config.toml
head_dim = 64
intermediate_size = 1280
bias = "none"
tie_word_embeddings = true
init = "normal"
init_std_o = 0.00437
init_std_down = 0.00437
init_mimetic = 0.7
optimizer = "adam_variant"
learning_rate = 0.00113
beta2 = 0.99
max_grad_norm = 0.5
final_lr_fraction = 0.1
train_tokens = 622600000
max_steps = 4751
MLP neurons of a small language model. Each row is named by its layer, matrix (up: input weights) and neuron, and shows model dimensions 160-255. Each number is 128 + 32 x the weight over its row's rms, rounded and kept within 0 to 255. Numbers have three digits each.
After each neuron's rows, "fires after" lists the tokens most often just before its 100 highest values on Wikipedia text that the model never trained on; "fires on" lists the tokens most often at its 100 highest values on Wikipedia text that the model never trained on. A number after a token or word is its count.

L8.up338:118102145145141153156063168136185156226135200128078130144195138100119152142151094081164107179168122079142135117154135139116126124124095130134112123143197161145173129144054164152121099193169117062138126103092099119165135137170121180120137173056141127136104153144098166169119102142088150137
fires after: " |" 48, "\n" 7, " by" 5
fires on: " " 31, " F" 16, " N" 10

L8.up941:081137115137149098095141164110104074094158188141150157176170140100108106106147142093077106116080141102180121109117105185096083131099118154089136113094067097118113135180122150150156092146099172104106121117131098111136120124138178085089168141095080131130147096183091151123138123196104095152
fires after: "\n" 65, "|" 10, ")" 4, " 3" 4
fires on: "|" 58, "-" 7, " |" 7, "\n" 6, " 11" 4

L9.up1219:170145120140120125195047092141156097219158161153079125138148143124106136095089121105128091119133123061096129131069115125140105133129126117140139108136169158155089162112019074095152141159133144077094120096147137085104164105148172116105124128106117116096155159145137096082178141113122079131
fires after: " |" 65, "|" 16, ":" 4
fires on: " " 75, " K" 11

L3.up1220:121111159109065136100144103149148097140147145121156150130075102102083147172129074079167069131093237089051107120134152129141062146130135158110156138132195123117133116141113101095126123116083137098084134141142126202146113070112107088076125121098122112148095131093101097136156076137120127177
fires after: " the" 25, " |" 17, "|" 13, "th" 7, "The" 5, " The" 4
fires on: " Party" 13, " district" 12, " Team" 8, " party" 7, " team" 7, " Candidate" 7

L9.up810:155088132151157106103100150127141144135139164104074117148146130085184153175107156166159111158133168160117114080066131123098161157154122100092131135142122110107120160189110144177169139115071111091107133082124093157108107169083122153124087127121162115141097250145127054182105090166145148174
fires after: " |" 46, " (" 24, "+" 13, ":" 7, "−" 7
fires on: " 6" 24, "0" 18, "1" 7, " 0" 6

L9.up529:090124159129129170153094149139118163134109151140093200066090173109125078050128115125155120119091138156093094143170130114191135134168154078120133089142137086172069094179035177119127082090116130083116111096113091113057138105096103023117102139124124138140098106092065181129174095083134163162
fires after: "," 17, " 2" 16, " 1" 7, " B" 5, " al" 5, " Al" 4
fires on: "–" 29, "-" 15, "°" 8, "0" 4

L6.up1135:168153151155135057108144104087118120147116100105170076153206152197180107192160081093138143148096137052152097101191174098106113190138165080063119112153095095151129147139146144116160109186083118119058088081104101130094160158112083121176145141168120125101124110176088124151123178126116149141
fires after: " |" 74, ")" 9, ";" 4
fires on: "\n" 66, " |" 6, " " 4

L6.up467:127080156115105094111180141121200127148144135155112157104124157080088146133118151109138109121141169108062128109161153166120155129112086182137131128155108100173110119170137129152114148144111137151156112155138137147119165117096117164156058141135125121064107133136131113117181128140125202107
fires after: " 0" 43, "st" 6, "anc" 4
fires on: " |" 50, " its" 6, "ou" 5, "h" 5, " the" 5, " his" 4

L8.up366:111164085095147130131116153128129101195169130170125111163072154117106152110130145137087104106096176163133153118125178138173116108114170122115186117171147084092153166167121162171107121172067149131055151110172105145115168163101118138145136092082106081119145127106133137119136149045089138106
fires after: " |" 43, "1" 6, "2" 5, "0" 5
fires on: ")" 51, " " 49

L8.up1165:131147140161138129153078170098160128152089112125111144151125113119109131106125144137118075110101164154128076089098159145168137129088142180081156138190189067137108179132106132139038113159106155096126137124122096185125110170138097144160132099107098123142159139122120157150163100078128153150
fires after: " |" 65, "|" 25
fires on: " " 94

L9.up1071:122172163136117198127093114145188092173092094086138108118171167086136108062125105109189143141082141105176121115100127151135169141172103087130116153169155138176124147094046184133106100163104118124149052073107105092118084161111113103109177123108120095116152137125127105154097138097109122098
fires after: " 1" 33, " 2" 18, " 3" 13, " 4" 12, " 5" 11
fires on: "–" 59, " |" 38

L9.up272:152178142122122065132127104108185152148171149168114090112126110106144143125134075137133115203122178123094066114182172178100071092122142068142124177124110149092105111154090202164074062108153171121066143143077101118110090110176133142103131100115110146123139173151124154133174169128143157178
fires after: " |" 65, ":" 7, " to" 4
fires on: " 0" 30, " 1" 12, " 3" 9, " —" 9

L7.up1217:116076100109117150147133187140128110149113169149099134094202129067163168094037095086121097155149149090141149132143124144199134134160124181113110120121103133122071152161104139166126120061108155099108109123139115179137081120141161123127138159083139202072109124160113069104119217127094134155
fires after: "-" 38, " dis" 12, "===" 11, " of" 5, " ===" 5
fires on: "\n" 18, "w" 12, "p" 9, "e" 8, "sp" 5

L3.up846:092119133171093104071076135148139147145144148174127152096142135123211107173147129147076109124079134064134087114145140163104094170092125118160135086131157124171133116118111172150106144125147126129112181103049114176091066128079139169180110145129122167104138123166131092071092176054156129113
fires after: "\n" 43, "==" 8, " =" 7, "," 5, " Succeeded" 4
fires on: "\n" 41, " to" 6, " in" 6, "|---|---|---|" 5, " by" 5, "|---|---|---|---|" 5

L7.up561:050144184133139169143109106157142092157147100111144151135143137112131109056186120119150122107171129110154097116123106144098131185186077077143128161142135166157109109122058124103107094133159131141120131075116140148114140175200107113136104143124085164109187132167098091105127148055121199210
fires after: " (" 17, " d" 16, " D" 13, "-" 8, "d" 8, " L" 7
fires on: "in" 27, "a" 12, "at" 7, "er" 6, "or" 6

L7.up52:074174157159074134137104119142162123131156145110145166182108173111217151092145129115162085090089159081166140107219113175175156195144141117162167157087082116120159114122096139101197121156102081109079109078101140146148129131150140133209117125156089134130205171133064115197163172081164179148
fires after: " 1" 31, " 2" 20, " 3" 7, " to" 6
fires on: "–" 59

L6.up940:147086154134090147083149136149174136169129120133129170106128116122079158072169116171172110140124151181131140088196072167155071111182092145082122098133135100165140161133141131093146087186124154102114082104093119131104102149124143129152102131072080166074101177143115149115109189110100162148
fires after: "." 73, "\n" 10, ")." 4
fires on: " The" 45, "\n" 31, " the" 7, " This" 4, "==" 4

L6.up1151:132119186103122148132085166128132105135125167118172192152170087171099139101132069131116061151101138076087168130154142149172060129097102151127131145189113122153159082148127094162153110106161134086087088127093127136165120123113135122081120105157077129160125164114143159119202100144128139085
fires after: " |" 43, ";" 10, " Apps" 4
fires on: "\n" 23, " |" 21, " G" 7, " GA" 4, " and" 4

L6.up1132:109087129110119117180151165132170080148108121139161068137106091069124145161144107113139125150116143160137103080138086142139099094138082093106125084100157187135105132114098178156116081175140114064052111099106112108154117090132128129064063138130085156083165098182137103151089175052122129152
fires after: " the" 18, " a" 12, " self" 7, " as" 7, "'s" 5, " was" 4
fires on: " \"" 24, " rec" 8, " has" 8, "-" 8, " most" 6, " very" 5

L3.up1209:129065159103105177133088125153122101178143149142105132136158110201049107138134133122152097143093127149110061127129146186098149171083104114104141106099140128148129172148114124106133152120080100054131062125125089147133168118179175147104145117130108120114068107136135177141119130187145163104
fires after: " (" 36, "\n" 19, "==" 5
fires on: "H" 23, "A" 22, "E" 9, "R" 6, " |" 5

L7.up752:127148111122113141060036090125165127158111140119105147185157142146141123129176033099154089130095130154127152102129122140161133055105074157103122097146198128160102106126066152128101076185128164098154152107132093134163114091142144154099127133074110100064094146154132113125116084136113198134
fires after: "\n" 47, "." 34, " \"" 13
fires on: "B" 24, "S" 20, "M" 9, "G" 9, "g" 5

L7.up1119:158143170160126119168134131116074158166116124166146154090138124123111115158074187121092129156111083133120117098178160141161115158186138141118136116144113168116135154097095111130140119140176140138162105141098124084095187086093156132131156128154089140149071174141120153145149155145137176174
fires after: " |" 31, " 0" 24, " 1" 10, "–" 5
fires on: " |" 44, " 0" 14, " 1" 6, "0" 6, " 2" 4

L3.up896:087110099158145123165094140080108078092159179131181071122205129135238140124102092141157094130103157064212150096178130159153106151097127113132128128132088100154128076095060119145136092136118179084082137093101155080105094131099092120196130144078123133101092093152111110080141179133078055089
fires after: "\n" 31, "," 16, " and" 8, ";" 5, " to" 4
fires on: "\n" 30, "." 23, " that" 9, " and" 7, " which" 4

L9.up719:099067203093090114091160155103151161122117121128085135142096154200138134141093111108067104112091156088138110160168189121113082146096141041140132158182115101168114138079125116179146149139078174167114179131194127137142156140111138146128170093060141156103082146156100095171163148041113072117
fires after: "." 32, " the" 14, " The" 13, " |" 7, " his" 4
fires on: " He" 18, " It" 13, " program" 8, " company" 8, " band" 6, " team" 5

L9.up914:130123164117111136143187130095091142090123167136060127133102181131120174091106165095088130109096116148093125102079151185142129154172150095117150160132146132095148118076063156121087085099129136109122109153130104080200146194115130189130089135084082161136145141177043166137164192094102161156
fires after: "–" 59
fires on: "1" 28, "0" 21, "2" 14, " 2" 5

L7.up25:119156130150108195147092127110183096170122138160183137089095149125165126126145081000109117179120178131100115132125120153127065084177125114081121081059188133174111127141092121142118090107178109118132162136114155104135129073191139147080142171112103181124126155189133098074148194160160164199
fires after: " \"" 33, "\n" 29, " (" 20, " the" 5
fires on: "B" 25, "T" 23, "in" 13, "L" 8, "W" 4

L6.up496:110149147121109145104105106135149106150104119176170197036108141146144188107130072097149144135104072086109101052134139122094111090153158127077141111125168057183155170198106182089120126119134141127082196080114118117123153116190147143154136140100085125091144142161141232073113119112149123134
fires after: "\n" 73, "." 12
fires on: "\n" 28, "C" 11, "D" 8, "S" 7, "L" 7, "B" 4

L6.up899:069128140160168141112123156168085138163130116159112173157140159097185180154123103128156100130145196080093137153174147140152127149188130108110160138136083077148144089172091131093140141134125138140082095132102127105105088114167142153142158134110101226150086115137110087068146109113194148135
fires after: "\n" 49, " pr" 4
fires on: "-" 41, "|" 41, "ime" 4

L9.up438:092111118127089112147116204169158079166121148165123141155087115093182166049109124123113065119125143117131100071124109163192145086134119111095095131104159135168064109152120166115104081114108129070134149053099158136159106125111141131133136143134109190097174179140122195112121134094144135117
fires after: "\n" 31, " the" 16, " The" 7
fires on: " S" 30, "==" 28, " $" 9, " Sc" 6, " Z" 4, " W" 4

L6.up1181:128080148123173103137080119105143051089097129118104143110190174079110150144170116170156140124116152151170162105118128139157123138156128145137097161157153146160120086119082117117123133143103087146114126149083078194134067110168133110097119091185043162173142156142158152134117119122154147190
fires after: "," 26, " (" 17, " \"" 9, " $" 7, "{" 5, "—" 4
fires on: " as" 33, "\\" 5, " for" 5, "$" 4, "d" 4

L8.up598:121142201124075122090160149089115135149125183116136139135166125091146192144134099136146088127090127106146145139124142150143028147148169129092087176192169112182101174096136150168119087089077160076146122063119118117194100205074125178189120185132069196156093096154118168120152159126124134126
fires after: "." 46, " =" 5, "H" 4
fires on: "\n" 57, "_{" 8, "." 7, " p" 6, " r" 5

L8.up868:119107184158093135068121180115177151164138149097172145165165125161130155134087132057125136086105115150172167164132119163180122123142095116166119051135107112126149090124079120147126112111122184126021136066132107184084109099103120189110095126128134157092095177159099147102127197124119178159
fires after: "\n" 99
fires on: "\n" 100

L6.up532:058105132182103132148116068111121105132179167155172103094143108082111130133141092085133078140152200120124142126073163135143106115098132168120143134133133108106156088151128095151090029114085158170107116081132128150086138141087116137112111141098082142134048120149093145139138152077126121209
fires after: "\n" 50, " C" 7, " the" 6, "," 5, " film" 4
fires on: "-" 49, "m" 7, " m" 6, "inem" 5, "ult" 5

L7.up1232:138165147150113111202111142129155123172140151184173114166115118154123135109087132139104089090063150088126157109085165109165170119114139166166126091172184063131080116145056155168108052172186132081099121129124124074101154136120131211134148127115127107088138185110159113112135132119108055128
fires after: " |" 76
fires on: " " 99

L6.up465:065136132119126144115078180122130118140125132137112104141167105147132193096130174108152148153069142116181105124149081134107113078144109130141136057155170085134116116134088155119126180119119161136127127122057152150114057098070112165166178149090123187113139161202186122129096102114129070114
fires after: "\n" 26, "," 23, "." 13, " (" 8, " |" 4
fires on: " as" 21, "=" 14, " As" 12, " of" 9, " All" 7, "F" 6

L8.up224:089063148137108133123160125169154152131134149145172179127177098122118193109112083115131129094090139110176118115164122116199115152139139127080124069110183091196064101114123112184096069116121192118118118080118129127065149167095136133113093135107131125138067122163127085135103140085128091189
fires after: "\n" 35, "." 17, "," 11, " for" 5
fires on: " in" 21, "-" 13, " the" 12, "In" 11, " After" 7

L9.up96:110104135127165111147139133099176110113209121146152180077182149128110149107102110067131119076126182126094115130185098098150113138121127063089138091055093111188103094128109103149151098111115102025065177102181114088098161129132117054113061134122108149118093142057112165128145128134167101158
fires after: "\n" 45, " and" 9, " in" 7, " to" 5, " the" 4
fires on: "-" 39, " the" 36, "|" 4

L3.up275:145142137150084149136053127156137136198130134040122170138169140155142119099132158162142138176071129119174088101170048129135083137148165114131170143095105130180143164057118200137095083134125069106151112160115116147147154152135138141195137085136104133152066132137080094149154118118139131154
fires after: "," 83, ";" 4
fires on: " and" 62, " with" 9, " as" 6, " in" 5

L6.up831:125145117081137113097085090120114078145084131188115133102176179091114140092164113115164130191098173064131105128092128137150099091205109130091121146189134107148127157184135143159142150105136159150103149151160155127117114078182090123095130097087100136138039162127115163145148136138175186126
fires after: " the" 50, " on" 6, " C" 6, " c" 6, "C" 5, "c" 4
fires on: " first" 23, " t" 11, " Second" 4, " acc" 4, " third" 4, " second" 4

L6.up521:083122120124073178117090142150107107161154130171185120154148133067129173137078130128120121136121162086116146095057156145121148116177115087089124120166160111169167130150069103158146074143120134151108138116100137096106147083160155160101128135093103107070118156140127125119111136153135130124
fires after: "-" 32, " \"" 14, " (" 9, " un" 8, "–" 5
fires on: "f" 30, " of" 20, "s" 11, "d" 9, "l" 6, " D" 5

L6.up618:121059087070174148143134155140094131128092132081108121099120149141122167192112110097137097174143137110189102100146099140117135151143140076116154063101159142147138149177110132152064126081090190079061148163094122161125079158125155046177124140117139120125108124091144097153085169094144140122
fires after: "_{" 12, " f" 11, " over" 11, "{" 8, "-" 8, "f" 7
fires on: "ro" 19, "c" 8, "k" 7, "i" 7, "2" 6, "t" 4

L6.up1183:123059205085154150118162161179137123192215180088102116089118161073093123099125116150153061131139112125131111144130196139160163127089099082155109151164135096099120099073057116081133116100127096086117139064088117141133104159073160070104117135077146183127123192159134169130094150119115100105
fires after: "\n" 50, "." 36, ".\"" 5
fires on: "\n" 94

L3.up497:098141117166098116136116134086201184171085123122119093137184198207139071196153141153095139159101137126103157079135084097113069211122204143145111090127154116145143129145155185128150150133085059114124109173136151128104112099151105149161092124148148171122078121185138152203149142067182169122
fires after: " |" 25, ")" 20, " (" 7, " —" 6
fires on: " |" 66

L6.up479:126108109098107162173174135106161118136146160108204118155152139134143180160152108148169071117133171096184094085196132137154100125121190120116120129129157132151108079090072154101102051121153133127091091091123141189135185171127095119157116114147129127113144136166126093096174123061125147194
fires after: " 0" 20, " 1" 13, " o" 7, " m" 6, " f" 6, " n" 5
fires on: "–" 35, "or" 6, "s" 6, "eg" 6, "ro" 5